python train.py --head_dim=64 --vocab_size=2048 --positions="learned" --parallel_block=false --learning_rate=0.000636 --weight_decay=0.19 --decay_fraction=1.0 --doc_mask=true --train_tokens=272000000 --max_steps=8301 --dataset="wikipedia_en"
MLP neurons of a small language model. Each row is named by its layer, matrix (up: input weights) and neuron, and shows model dimensions 272-367. Each number is 500 + 25 x the weight over its row's rms, rounded and kept within 0 to 999. Numbers have three digits each.
Before each neuron's rows, "fires in" lists the words (lower case) most often at its 100 highest values on Wikipedia text that the model never trained on.

fires in: "he", "his", "health"
L5.up447:532499511491503510510460487487538498513480491510506516502513525494507505518520502480481492535519486469513520514493441486474510521503524516422516501501539509518498494482474527492538518507497503478486523528485485494553494499522477489503531477506472574511462498481503527528484488519492481503

fires in: "other", "political", "others", "germany", "european"
L4.up253:474533500463528510462493506544475480445505514467491510507460481525497488509506507550507516446498516493513517504525470516516503500518450552497542456481551523518510521512501498502485481498477500503495502495491481497478478508540527552492494495501491492503436472500521522479457493487491510448

fires in: "and"
L4.up898:493484503507513490473492480474520543523537492464516498470469501510516481508521471497509502492524484517516516482497497506469499552495520509492457492500451489476488455483494516476514545488491466487472515438475498509477484477520519483528539472502498515506505530533481529501526518519482473537

fires in: "than", "so", "when", "or", "a", "because"
L5.up263:524530502486484507491502507516486481518521517535542533500505540503528518500553485479493515497469455506535502507463501507485500496488501530516514547507479545487477506501449496489511455469514523490453489499493457508477463529457467504488521488514469529447462501525522493509518500512456551485

fires in: "team", "students", "village", "club", "teams", "democratic"
L3.up706:504549524517468518486515482520498488487495542454474521529520520518462471536483485502488489504496456475557481484504544492480465512547447522484507494493508477524544504500455502512502525468463471486510525494486506519536469491580515517446516476528523508444510530509502503480469511472504483553

fires in: "were", "may", "can", "would", "could"
L4.up358:500527519492478520534497491473480499512528467470574497541538502503501499516534449469486529517517458482536528534550536504474505505459496506417516519473523480503505467533489468523541531487500549540496520484489502512493503516514505461522495486500502499501480500476509539526479509507466521517

fires in: "can", "will", "may", "not", "cannot", "must"
L5.up1144:518495506499503537497515474456474489515490487496525471516520506509426516498509481471473510501550509497517530503516464455488535475513539524444511508509536443490552519501475473489491478479466499513492482521485500529491510511467507461511511490506483495512482520463525522497486491488496492538

fires in: "japanese", "democratic", "european", "national", "general", "american"
L5.up724:501481514480500506479483474535496526488485514550511520531555520538452467505516463490491502491502481477551483480484492513495516531492448503497484497486528477502544501511518483480534538512507484546481517492502489483487484490554502506482479485495427511502487503494501493470430511476477469438

fires in: "of", "that"
L4.up1117:523522520519518509532504449487479512517478507485500532466460484533515542509523497507494518508476482506519508476502503505471491539517479565547519556517452510482509488544472542488509526464495465471499498518490504509529495520522466492500486472501463524510498562503517512473515531549508492487

fires in: "in", "he", "history", "career", "many"
L5.up1091:501500510448487531551518453478503470499504484492500550500479501487469500482537515558505528474508491499507521516505493505466511523509505499483521516474485478502475467521479514503528484514501502516501496473462475479522443458479470513468518520549465504521514471471516549538538511456480462508

fires in: "the", "his", "this", "her", "a"
L4.up600:500509513521454518489506488451519476500483534480530462537489462515485547476522496576474501510487499500510500506523512492464512507509542478503496504497528513505486448528425539487510494516549500525507513533473521532490467537500467484540544494511516518453475514476476526473510498493499533531

fires in: "that", "this", "he", "his", "8", "she"
L4.up318:494526519476516511534505466466476484527479444485530512515469488452478496476532553529474502526519496509576522499469439522532527491545480508514533548472524501514514463498492530504527479456503480500516469513496493505466508516539466450484538454506518554503467495506525525492486509519486525473

fires in: "of", "not", "called", "being", "having", "each"
L4.up139:505496511565534504446482511503467478539467522514525558488493510519510470502520476489492487471486492494498490508508484450509508523498491568508515518487503565463513510507508485503493464480490468481436477537490519497545467524485483534516467444501504494488493509486498483522471478476505503455

fires in: "the", "a", "in"
L8.up1147:488507485494479510460506518456531462512523507472514464518468492528505483520535479548491524538459521480513517520468559496509523498485475511500541486495466488517524495493463503492556499526512506516506465498481483465492427498520489454535469458516470482472486529479496499470492525497503507518

fires in: "other", "all", "different", "various", "political"
L5.up895:498512520480515504486490498525483467457534535466516531541481543499489496550505523504484497467494479518488498467529498531496494499494491519469522460483512465528538459494473502503514553470496480496491525508495483525463488519531546517467521486497503534475494518505468502515488502480497545551

fires in: "that", "the", "and", "saying", "or", "as"
L8.up354:501497488495509505473503476436496497504550451489530513477544511460463488511508500505469515486533472521477539542524497486493538526477452517468504520523480483522527477475505508492521485500476504481514494489486473526524470493451505514489497481504486515525399487461526526524527521495480503478

fires in: "on", "into", "to", "with", "as"
L8.up758:514535504508503493493475509442483425506512499511547474535506522569507487481542474492471519491508496508488506521507487536465484504473515510502520526535516488503479512469508547495524497462513543466511477457512513475537466517460494558476494508538498523465463522482512498495506505532513522504

fires in: "is", "was", "at", "austria", "candidate"
L4.up861:489468475479536513510494489512501494498511473501507528511554502506478480482520427480520502477470441505505495469513444454512514527484491521559501499498494502483473520528478516466490515504518563478478495467504517513465509512496450541494534487490493506489446493511498497488537509520520503482

fires in: "of"
L5.up810:528526475510512519515501511441506437508483520485548511539474475473484478487489517543556503488510479478474496477522494478515487554480513489535487527495467500523531511498498459491499536522463518492478506574491494484466466499483532577479488489477481483529493515470478514500519495519519524475

fires in: "the", "and", "on"
L3.up282:514483514492462517519489491504468488491516477493524481512502527498522494499576456516516516537457476502512526530528495493499522515484474495480526506489489509540515443497503497489487470505466480454454494536445452527499483527481513525523479497480468519477484562442487528512473509546483524500

fires in: "he", "they", "we", "yet"
L8.up652:503571544483494513540507469512511486495534493517530474491565509545482483502495519471470523564541473494525511478498522484505495483549486483444507504497502473486456493472483487482495481498500510527519488518521453535511500506520486498510525478527481514525438500513532554481483530551491489464

fires in: "american", "japanese", "germany", "united", "english", "french"
L3.up405:495484522458507533492475470513522484497504493495519522573502525504465478488512539553519532484485498520489525471506490509503515549529461480535560478493477489501545462524451491485509490515465486489482497494430464485531459496518495548491520513524443512464482540472490478490467509512519490426

fires in: "as", "team"
L3.up894:513528504501488485516480515483523516502500495461518476527487489544491488517472521521556530471481511494539503517501502490505491488470466540493541450515532487498498541465484483496509532559486501509521538488492510511503501525511435527502518484502530499533483487455461470509460508498499486497

fires in: "of", "to", "in", "from", "de"
L8.up283:531513471471551485508507524457518492505471483511486564546493505494524476509537525496475523484507480505486517495496494494484495532511494496507483527518451486499475498494498510498514531499512478513506503497469508472476477495488515529496497481453486491487459500491505503505476487487459459464

fires in: "the", "a", "average"
L4.up1147:503444470498522528468514480462534502491473489491530474516473491504535515509497480544554496491494498484499497516496570496495508508493515518534540506494498542504496478505496533493511519489499490486486527524469510501469465512501478526513543485488498500471480503461464493519539495498455444490

fires in: "of", "on"
L4.up446:520498513525500502489484482535500534511506533511505518481452526508532448469531476536497504513539461543483502503508466525476507526511511522536534491468427567493482489502494557512496536507517442487534513458468498495496453500484449468460497481492476511486487462516511499471517477490488515471

fires in: "his", "a"
L8.up712:505497533482447502559536503517506488476519540540523514502500527503537457479499469462490490489469472490502476474512519516538510563505501534518509509485508502478506497538500529473516523500529413492447488501477517521485485461503521576499545502483484533484440463456490490493474495499499483448

fires in: "of"
L4.up498:512528500491508526513484501457512456489515517516509489530454530490503520469512506559492521533519453508502510490516506504513503533482521492462496542487501480520536504499489482489506526502505537510480534494493485483464426510454541567482483482499481493488512554480520493487496493507493539471

fires in: "this", "first", "he", "she", "only"
L4.up936:504507466513489511513488480520482472505508494502522494492485516460451551503512492484499509487499516510532519499498485491533507536504448553448466538463497519492547481517503488463492458487483497530458532502493490518463497553542488526478527456478486526493486496501513493520499522511472480502

fires in: "it", "him", "himself", "itself"
L4.up885:481529516481540530450493510492519486501567520505530488515513493496493565479519490500502523493481505490544507487506562524486516513504512465498514499520504513516502455485499531474482509515500485548488489499469521506495511490498456521501495468521503549481438480511482491510511519562471467505

fires in: "the", "this", "on", "in", "his"
L4.up418:519535518465459519530517499452481510493481528514530519514440475519455537489532551538458512522523505485514515503452431507481513522547494511474515512467521492497489482516492468485480475480485475540517459483486483474517494477475454518526509496488456557494490484435514516495540507465516506468

fires in: "was", "were", "are", "is"
L3.up190:512496491504554501495501509509496495482513527461501501529485488483493494483474481494508492509460483495491515515514461511526489523509477520475535480532526486509503549525509482496499504477490517448521533492494516500496511496474501571487518462484482484517459502496487462500475519457483498509

fires in: "and", "for", "or", "his"
L5.up16:522496497479530516472489493464462506515494488512496544496460508513543495504533522543456518456494479520517520491455474514515499512509522556502530545478508498479469509511511472501526481497504500509424475527495483513507471497490470521504438527506473493452476496511527500509492511484452487477

fires in: "it", "this", "history", "career"
L5.up922:510508500461469526509495478505472531498515500458515514546526500491449505501533544543504507492526503531531522491524470484464522547537495487516514505471528458487562497527494518490513470514482515499532480500478477480459498471526501513496557498541485523486455474504522518518507538471459508461

fires in: "on", "one"
L10.up651:530455527491499491528470456499482522505505533504493514548510479548476488486535535511506493500462468492483490489476513464514514484517499520483485523511485490524537502494520540505537498541456501517503502502478519501468538499515488462498525499479463512512476481464501500519493497502537505536

fires in: "he", "also", "in", "during"
L8.up409:494490520522538512477499509461492485522519458486485483501537491510511507498569536517489533496521500471562484526485533544522486496525513513494478556469464500518493469506491511471467456539521520471503479472507502507512524515501519533502494515500518523495464545512536489527521473525497486539

fires in: "which", "one"
L5.up237:534511501471524495515502464516491485514468546524530496561487533498500498460498496535489514488494499511513530467530529436497536526506485485525486522520454484511546435485464450472504505488467504519517499520488500491476519515473505553504502495497524498478503497505541547517489517508486495475

fires in: "after", "before", "until", "during", "since", "had"
L4.up896:535531503485517485509486507493465512496545542511508478508482499553523476492500515485523515515495492489535520525500556525529504520498502514447483502494509515489487517485519507495477434497503501466515520494489495501483510535527490456472469491486465534500498475499521516498510504583483542501

fires in: "as", "on"
L10.up600:506523489480497465526489526460533466500520493510520490518422499527531500480500467540525515481513504484525509527480517456480487508523513486516511515509460503492461476524502575476500510488473541499529499461462545474502489499502491510493529484491527538512470456484509490536520470474494490531

fires in: "after", "the", "on", "from", "however", "when"
L5.up70:505525503477467527480521519428476503512519517495495483474498496493463448488520513520473524455522513488555529492486480512478514567507476482475493514470488457499499478512459472481517514506468440510521441458496474516507532510481505478491527522493437498541457498503478499500505514498504484483

fires in: "for", "during", "and", "their", "his", "from"
L4.up61:483513530493520488479472505507483506486477484513543512503494529557507551541515534523503509460504491509509498540501526492492491522491551529456536530476491471497476511484473520495495475456506456504481520498488518511554477491515500458522469463522473540444525522526525517497471495535497492539

fires in: "has", "have", "zaz"
L8.up318:488539474506501512463500511496477504501549514547465520500503491507513477475526519512508536484468480478512518518480503506525514504529554480504520489458476454558462493521473524481463489502504439526514514467474510505501498472495477518526515479529477574469514474478503491495470489528534512501

fires in: "team", "football", "championship", "number", "league", "state"
L4.up952:498545486489522523468506509502567522497496530487484494486483499504520506528493495511544512493522454505488527486524496513527499501513501544540495512474492519494526550544530480526502527536493509519498518559470511478506486476496497544491468472504527495521468465477480541542462505492488503484

fires in: "on", "in", "from", "chart", "at"
L8.up340:506461487449548450479513506483558532495465516504509537519501476521571495497528531506526500484529455506527495475499525458500513503540537531503502495450479550510484493500485550508535501516504505495480484521465529476470426512496523466524511464485497491444448486467503477506542490495504496493

fires in: "about", "after", "his", "has", "before", "post"
L5.up538:515499504458502482515493484475496446443526528540481532530467503506552463477528536545524501472525500509505502491461458476505531564502515535544484494489497477510524500545471498506519496497503464534520506521477490478505476485462480485512547487489466510514472466517520494523491489549516513482

fires in: "released", "used", "use", "published", "created", "number"
L3.up1079:508531525509509533514500477504512468509501494522468525512489490501522523479492483485513517528499521504523503515506528496534526492510503555477469513475512507518537479548470509495501482494503534452466429499496505480510497497487536524494452476534510485496479526500513510491463522517505547454

fires in: "had", "has", "first", "27"
L8.up610:506536479481500509505497479501472451481552506531561502521489481495479457448527457533512514493492487465500527485501488531509508539491507460468506478512491470547511499520483504472504511481514465497493505441466505473509505486501518511504508508494456476517479508489520550518491492476492503469

fires in: "a"
L10.up790:495504484471544489518528554456529437501523518518525505486472514544546466498504468515525509521516460476505502501507538493521512495495517511508547495545505514501520534525478479465505477484484532510507502515521517468463465516485521466467558485499479557468457493489472535525522497495469537495

fires in: "total", "production", "released", "time"
L3.up970:498471517504498532497536482516524511510498554545474546532505529515489495482488486455513538511477450508536530519504524511472506521525475499514568492475490514563490468517510536499515547501430518512506499476423486457493484508514499468492512487487454424501486498507458469528472496478471517417

fires in: "the", "everybody", "got", "goin", "day", "love"
L8.up604:521530521497532499511453484538482489517447484510526536530548504457546517475519493518498531483495497498528498482510493461487512505510506518454531494506502507479477494528535504485509496431507468535471480524464469540507476506506453483518546464427457487462535523447488534491491491448497546488

fires in: "on", "before", "after", "until", "made"
L5.up425:491473498488501503470494488458516506507494428481539500559505497524544491480522541521523498530502502471574511472505525528540518519505513491486469494511494538527457519507505487498528468535478536524517534481492492479465506469475491455515502522499485509470448495542491504499510522526521482486

fires in: "such", "but", "career", "search", "activity", "sequences"
L2.up315:465499520490465525498489470475512517520539473475493498467536527514507522530475488464464521484477525523515488471461525464482512524515560501476525521500499491539499520514497536512511463515471474510493489464496514470483517528526509514481552536543531536495529469531528486498535520528544496514

fires in: "it", "that"
L8.up211:521521480531521519498527497433501483514514490489499506482449502480490513509509494505470515500497476493483528544498498457457487531496479489476477518517483536522524491510477531472515509480494516501513449460493492482548489490525506531541525468469505511458506498488493505502524496481429499508

fires in: "and", "he"
L2.up165:482482476462488487485512474499472475515522482471504481487541568510495494484513492521480496507461494537490479551547539479497481514520503500495526521481462505500513514539495517516497471535515492489513509553485500534501470444515498510494500475456448501484519495517484505517483494517492476486

fires in: "who", "which"
L8.up421:506524481456512536492524524491487525555488479473464443494472519474497496490559500521509508499519505511526550504517486521503467525494506470514474527467459501503541514459544468450532499524494478479499473470507488498475489496481477507509515451508489528492501521482457516532520491536500518491

fires in: "and"
L3.up836:503507468469496502456535486493520496502542536489464478501502563508503509485492506469531565498497494498500551525525497482528483515481531475500520495473511504524485484496491492484516505544448516545511467510454482508490450544510540478497538501467507502465516534490469526539494489519530482535

fires in: "to", "in", "before", "during", "until", "for"
L4.up154:502526503518525511488477489468498524493516459456549475544491504533519472524564531507514497467483468499519514501499495535526524500526538515491535529484455526513493514440499516500487470496478511488477520502511482486535481513515484524506481479485499499468498539503484495502474524548472517524

fires in: "was", "is", "located", "are"
L5.up438:538513487468519508521453513498508491514499511507494513549545538464493539508498493521489522563507492493475506493521492484475513507516491518471569461484483451505553475515479512498505499480505514509517485448510473423469539502528519506456495498478483529491466510499533534505505527505483547445

fires in: "american", "japanese", "french", "americans", "jiang", "british"
L5.up635:512477511498516536535481484505497504484532499516514512536562489492468525509492536481563475501483513473545542477455505496505491522507452482471535480536537473513493489537482462474494519516497492540463487483485470478473469521515454502503522542504494501496478491503503494467467494468509468473

fires in: "was", "would", "can", "may", "could", "gave"
L10.up47:505514502485530524489512489432483477528529498507485483507508493477482497482553512494513518500471522515526488573523511483486497520531523527479477514543489487512468488499488510493516473507505532508489453535493465513484451547493491497505538484522496465552452517511523462518505524451492497498

fires in: "of", "the"
L4.up185:489481507476541492495494464499516550519506473495534494473439531494499513471547504513502515514497483498484524488486539509477527531518507558496488516487436520484490506491445541466509536480469486484501482509512493515516514519498498515509479471486529539481509507461481537483517532531501492505

fires in: "during", "following", "by", "public"
L5.up1019:506512538502532529487514482503479460490488482537518485518475498523504516504569534500516504458538479507505529470478470478508512486509511482513500506456472494512465511478500538490488520509539490484478511502484497483460464517505515464574515478495511523449494474547485562485555474527507487518

fires in: "his", "from", "their", "fire", "fiction", "a"
L5.up605:509496526423481529545512507451510502509497504530548539522481512523497491528502470482476501507534525510516505512488484486514507502483475496487552470505530540482471479533485434466498510483545482502488479498490491506550492495506502475503495466479488520523480498439519545496490507465481510456

fires in: "who", "not", "have", "since", "having", "also"
L5.up44:537551484525496517483513496490475485544482492529539520470463491497526504462529491505453507491484490510523509489491475502535514510487500527503483554458507492494505518503521517471480467480445495534465473494537482520485473509488458538526451474554502513471466481507522502541527507526473504473

fires in: "these", "there", "they", "them"
L8.up940:515498537475482571507522445500491512531504510473512496482484566493493493474525447455485519540508444519497527526495525465471516514584456523526518550457493496507489465484491512494570515472513520514537529552491467539504522511534549504492520493496490504535451470547526548551483519520521505469

fires in: "he", "however", "of", "she", "the", "that"
L8.up429:533481516474518483498517478505511509478497494477512511485492530488514505465529508500506509543527466490490520482465506520496534506511491492472490515479503510499498501472482517480502515509442462498482513484493500497551528460514460495537508467494495485491492520511497601529530482485497461533

fires in: "had", "with", "closed", "due", "single", "has"
L3.up112:523502516533475512452508543483517476493496565539532495562450488525522426455509466490519510477506511478542490515522549490490494499479465518490498523502489478532486523511486522495509504480489532526460494506477497496523497493473543494508481503503495457456480522486521467505525518514457526543

fires in: "year", "ft", "days", "season", "round", "weeks"
L4.up63:496510531509491542522476545470508513470544530530502484474507518562493457504464473468504518532511481494521518516488525496481502511483500477498494520498500499486551543505506486496495480524483470548507474477471506505483525508508491455492469505481505499511460433510492506535496473488473538498

fires in: "where", "about", "when", "young", "against"
L8.up896:526495483490480466454493480517542477534502509514484481506500530549535481526506509521502484505453473459471500488510515508489505518512537526529506512486490505497531476493502479513476476461528488507429489474516463512558522523477484506501527500475440508458453509497515505531471459527478491495

fires in: "but", "season", "seasons"
L2.up715:466448520473528487505490474549508532491534524536490498502531499488474522458463517487454483503501492494492465492520479514551490524511517522431497504492482565488475533504496511523507430511493496492476474539513462508521539508531486528518522505511504475520494496526500534509501502491519481510

fires in: "a", "when"
L8.up679:510485512496511522488495456491484484453543505478532482508485514499476508496524478508505518509492524481560507495480478499488532512495505535499499523489497516564457484497465503476475454490475461507526504517499470433460493518545512504497557490499509563472505508510480520516529469498519523462

fires in: "of", "for", "the"
L4.up965:498492507458539494475525477484469516495511485474554470508491472511513512502551518505538519453541510495504520492447543516468484483494541537480489530502508485493489440458481493502492572489488489482445509536484503514528476534506527513556493465519512487486490542490471494490481511493515506470

fires in: "and", "defense", "but"
L5.up1031:503503512491487515514515490519502533539457548532481536499453495531502527457485495465479498527514467494516522513513508450499499475510516491472559534496509535519544480530505532492472503486473490473477514480490510531481453467471492496511527485497520536498450517515512503543506524498506451482

fires in: "that", "who", "his", "he"
L4.up246:520537490499514502510506485473495516506475489511579480512538483543493528524529487505481524479479466507524513464481541494447530503509474512492495527499502501496496487492494525492532533496455467531518479476497505507502524488550488477484519482497468532474521507461472501496574541517490475499

fires in: "in", "are", "is", "has", "this"
L4.up660:511473487484496537521492466503493502471494486491494488542502518495480505503547471528474505516535497487551529525506508511500494549509486534454543504510503469529489508496494476502468499478533495535534541468489476496521504492508509528499512513522451504510444550493499504507505521487503486502

fires in: "he", "she", "it"
L8.up15:499538519484504519516553541507491501493535517491481523479501482493528503509517512503505492482517515504529509512481541554509488513467482498479477515495530458545535465507506500474487483500514464515496501540514508487499456467511503498479545513518519515514498461460488493558514495534494495486

fires in: "and", "distinct"
L5.up970:463488553501518479513510433501493527516511504509504530499513518547515540537488494492488502468497482496485521450494513456486512530520506509511513524510460544477483486492469524487497486509510433518473539486498519506511431495512536562479548514520480457474512492546546538494546535468493461454

fires in: "is", "has", "also", "was"
L5.up31:503462462492529537500505467503483510504485467493525443582493474461497534469500497515517517510495525555512510480476534478509480519531481509506482486506456488507550514446482483497498518498473551484480516509504501497506443469489527556459539482509491491470488508493519505517536492492529476488

fires in: "and", "a", "his", "heritage", "progress"
L5.up959:495475513484511522510502451436453475514479462432511496520444462523527469474503499556495506480493480488473504478525537500504490501529516509521513520483447513491460492482515515482539501480483484494471464518504504484499470470473479530488517495478479457513505519486502475497555506513487437515

fires in: "a"
L4.up1069:542493510547465534485471522501502500497501516467501520504498504554502514524510485530497501509502476517494524481463496531499514529489484518512544545511511511495488549498510526511473483500519526533539513493520497491455515507503473509497530507536479522512480520532479480493487494517477489496

fires in: "with", "within", "location", "building"
L3.up504:529463517507516510445511469526550474496499539499552487569494505511486508493534466474494536540480508490503523513468483466466477458505524518502597506474482491517504437473441499472490499469497511507487529474480514462521537522469488490484512487522479509464506528465500469545478517551458522489

fires in: "and", "also", "which", "currently"
L5.up535:506478529492515495460534453492497457502515497517557499530488515486527485474516494485505513499500508492512505510550515479505527536499500534510489527457496504533494493483480506477534463528451506498499459480489510494498530485503506541487543496533479508507488501511542477486534543507449480518

fires in: "or", "with"
L2.up464:482490483490491518487494450494529492494515503453528454551479568517513503470519456496484539498481471490498524532535513444476494520454502482465530508497478501538506485522471496512518474512510525492478505519464458511504484436531483516510493498522496531482467499427464522523484500478513466512

fires in: "of", "for", "most"
L5.up894:505545517472501503522524481479460458485498545492549468525499579539521461499515518509532529437524490492480501484520523508480484548525522496471503508482483512516523496507505540503530508521493542488479554485455488464512466517496556497505498494510475458493470505492495500513536486534488484497

fires in: "well", "is", "may", "most", "has", "number"
L8.up967:497449499482513493527529466527502498515515514460488495519539472525544541516500428526536524508502463490489506461511522516488518538525465496486488491500499523488516529497514478505479513467452532509522541545475487503537442466464522515510550512524520457511506506526540478481491538507509530507

fires in: "club", "city", "team", "township", "league", "education"
L3.up464:512522535526473520483511484487523515521522474477485519500523525572458522521491515554518523536521468485497534503501489461469529554502478504513510485497481503492560504523471505475513535516491530528517548481453483484489464466563476499523544487499504469495488499493498531511490495488462495485

fires in: "of"
L4.up1118:511556490486467512465529488450532426487484486463499463514452521508528451517531550517502519498490484485533484504467503509510522547530500510498472598472478516523505535481494514510517468517498524502485515486500479502474482448537481472513519448482491507507512510500512521479495507521487500512

fires in: "for", "to", "of", "non", "formats", "in"
L10.up810:524507532507523507482526492476482516491486490483528534518496500564534486519479492499472505472542496505519482504501499478492478534523498506486515518493508499485487514546497538456512479478460478509493524507530524541527429479471518509503474477520478476484474497516517447499467468533528480477

fires in: "and", "became", "until", "under", "that"
L5.up617:507529498512530526454498504493496482525491475520499526529463487501522523506528496452471519493491487496540531509522551496495501452523516509487491533482503518517479482499474510476491468508517524496485564498475495491433504527491487473478482500504496537496468540536516539559500476535507477517

fires in: "of", "although", "similarly", "formerly"
L8.up990:493502534454498495480521490483479507524520519520526493480512513528500513491582503514528504504498481527491518483468513492458499511514470500524450525479470453509511524510508536484513472484466515487490472475488480501504430536506531544524499493479518514468487538505499508474507463519538510476

fires in: "or", "and", "origin", "located"
L3.up1068:517476513494515515464513478500522475506523503467505497522473553525511484484531493529516543501524523510492499497505474492507507505516540517514509469508504489504504418487480510468528477513527486471473490540455489491502473541467540495513523486535439509458500538494494496492508495557489545522

fires in: "his", "of", "as", "family", "their", "her"
L4.up421:509488489489514490471495528462517515515450529489476545549485513506493502514514513556530506468474490511514496492478481488481503541520516477518546463530515459512525517462473525474499507523474456515470528534491516512513488484498452538489521450511453530475454526465497509477491500501521495461

fires in: "the", "of", "in", "at"
L4.up101:497491535482561479521463492464503524511526453453547457493494475514513415500524507518513515470511489510496530513470469525494491509514506478499509523444472482502477499480490488491512538540516440461442508489487515515497514493505487514530481486475466536504525516533493504497489504519494455494

fires in: "the", "his", "of"
L3.up86:528472509531561521497462497530474507533547518495499496459496525518534512489515434489487500502503481496500502487487506457474541524496508521484482526511501494507483466507509502471505496483503461511458514509514490512525483514530500504561474412493471511486461474507508508500517500523512510483

fires in: "of", "also", "music"
L4.up229:490507479464497506488516493484503493475541489507502542519483532505446475516509480546547542510501472498485513492524474485479498542519505473504523495498467471494572489540472502515510532532449479478496483516452484489472443508495508535487525467447491483493489514488489556511491504469519517483

fires in: "on", "ft", "cm"
L10.up34:503503500530486487501460491481477492497536515515514504486531506534484509504546535487508525511455471538516505522491487501487520478505510492545517515495496514511503474541472516502486532507468482529504459482486446497472490497522463452531461496434504509504487483492466521522527493496530536492

fires in: "other", "such", "others", "equipment", "sequences"
L2.up921:484513503455504503474526495520508509505524517507461515465451519476481555487486494532476514510482494491506494523459481475491509492472544503486536476505529522518507504512486514505502471478490527498501540509498490481470509546519510481487561469523490525517465475531501510480519497517521471496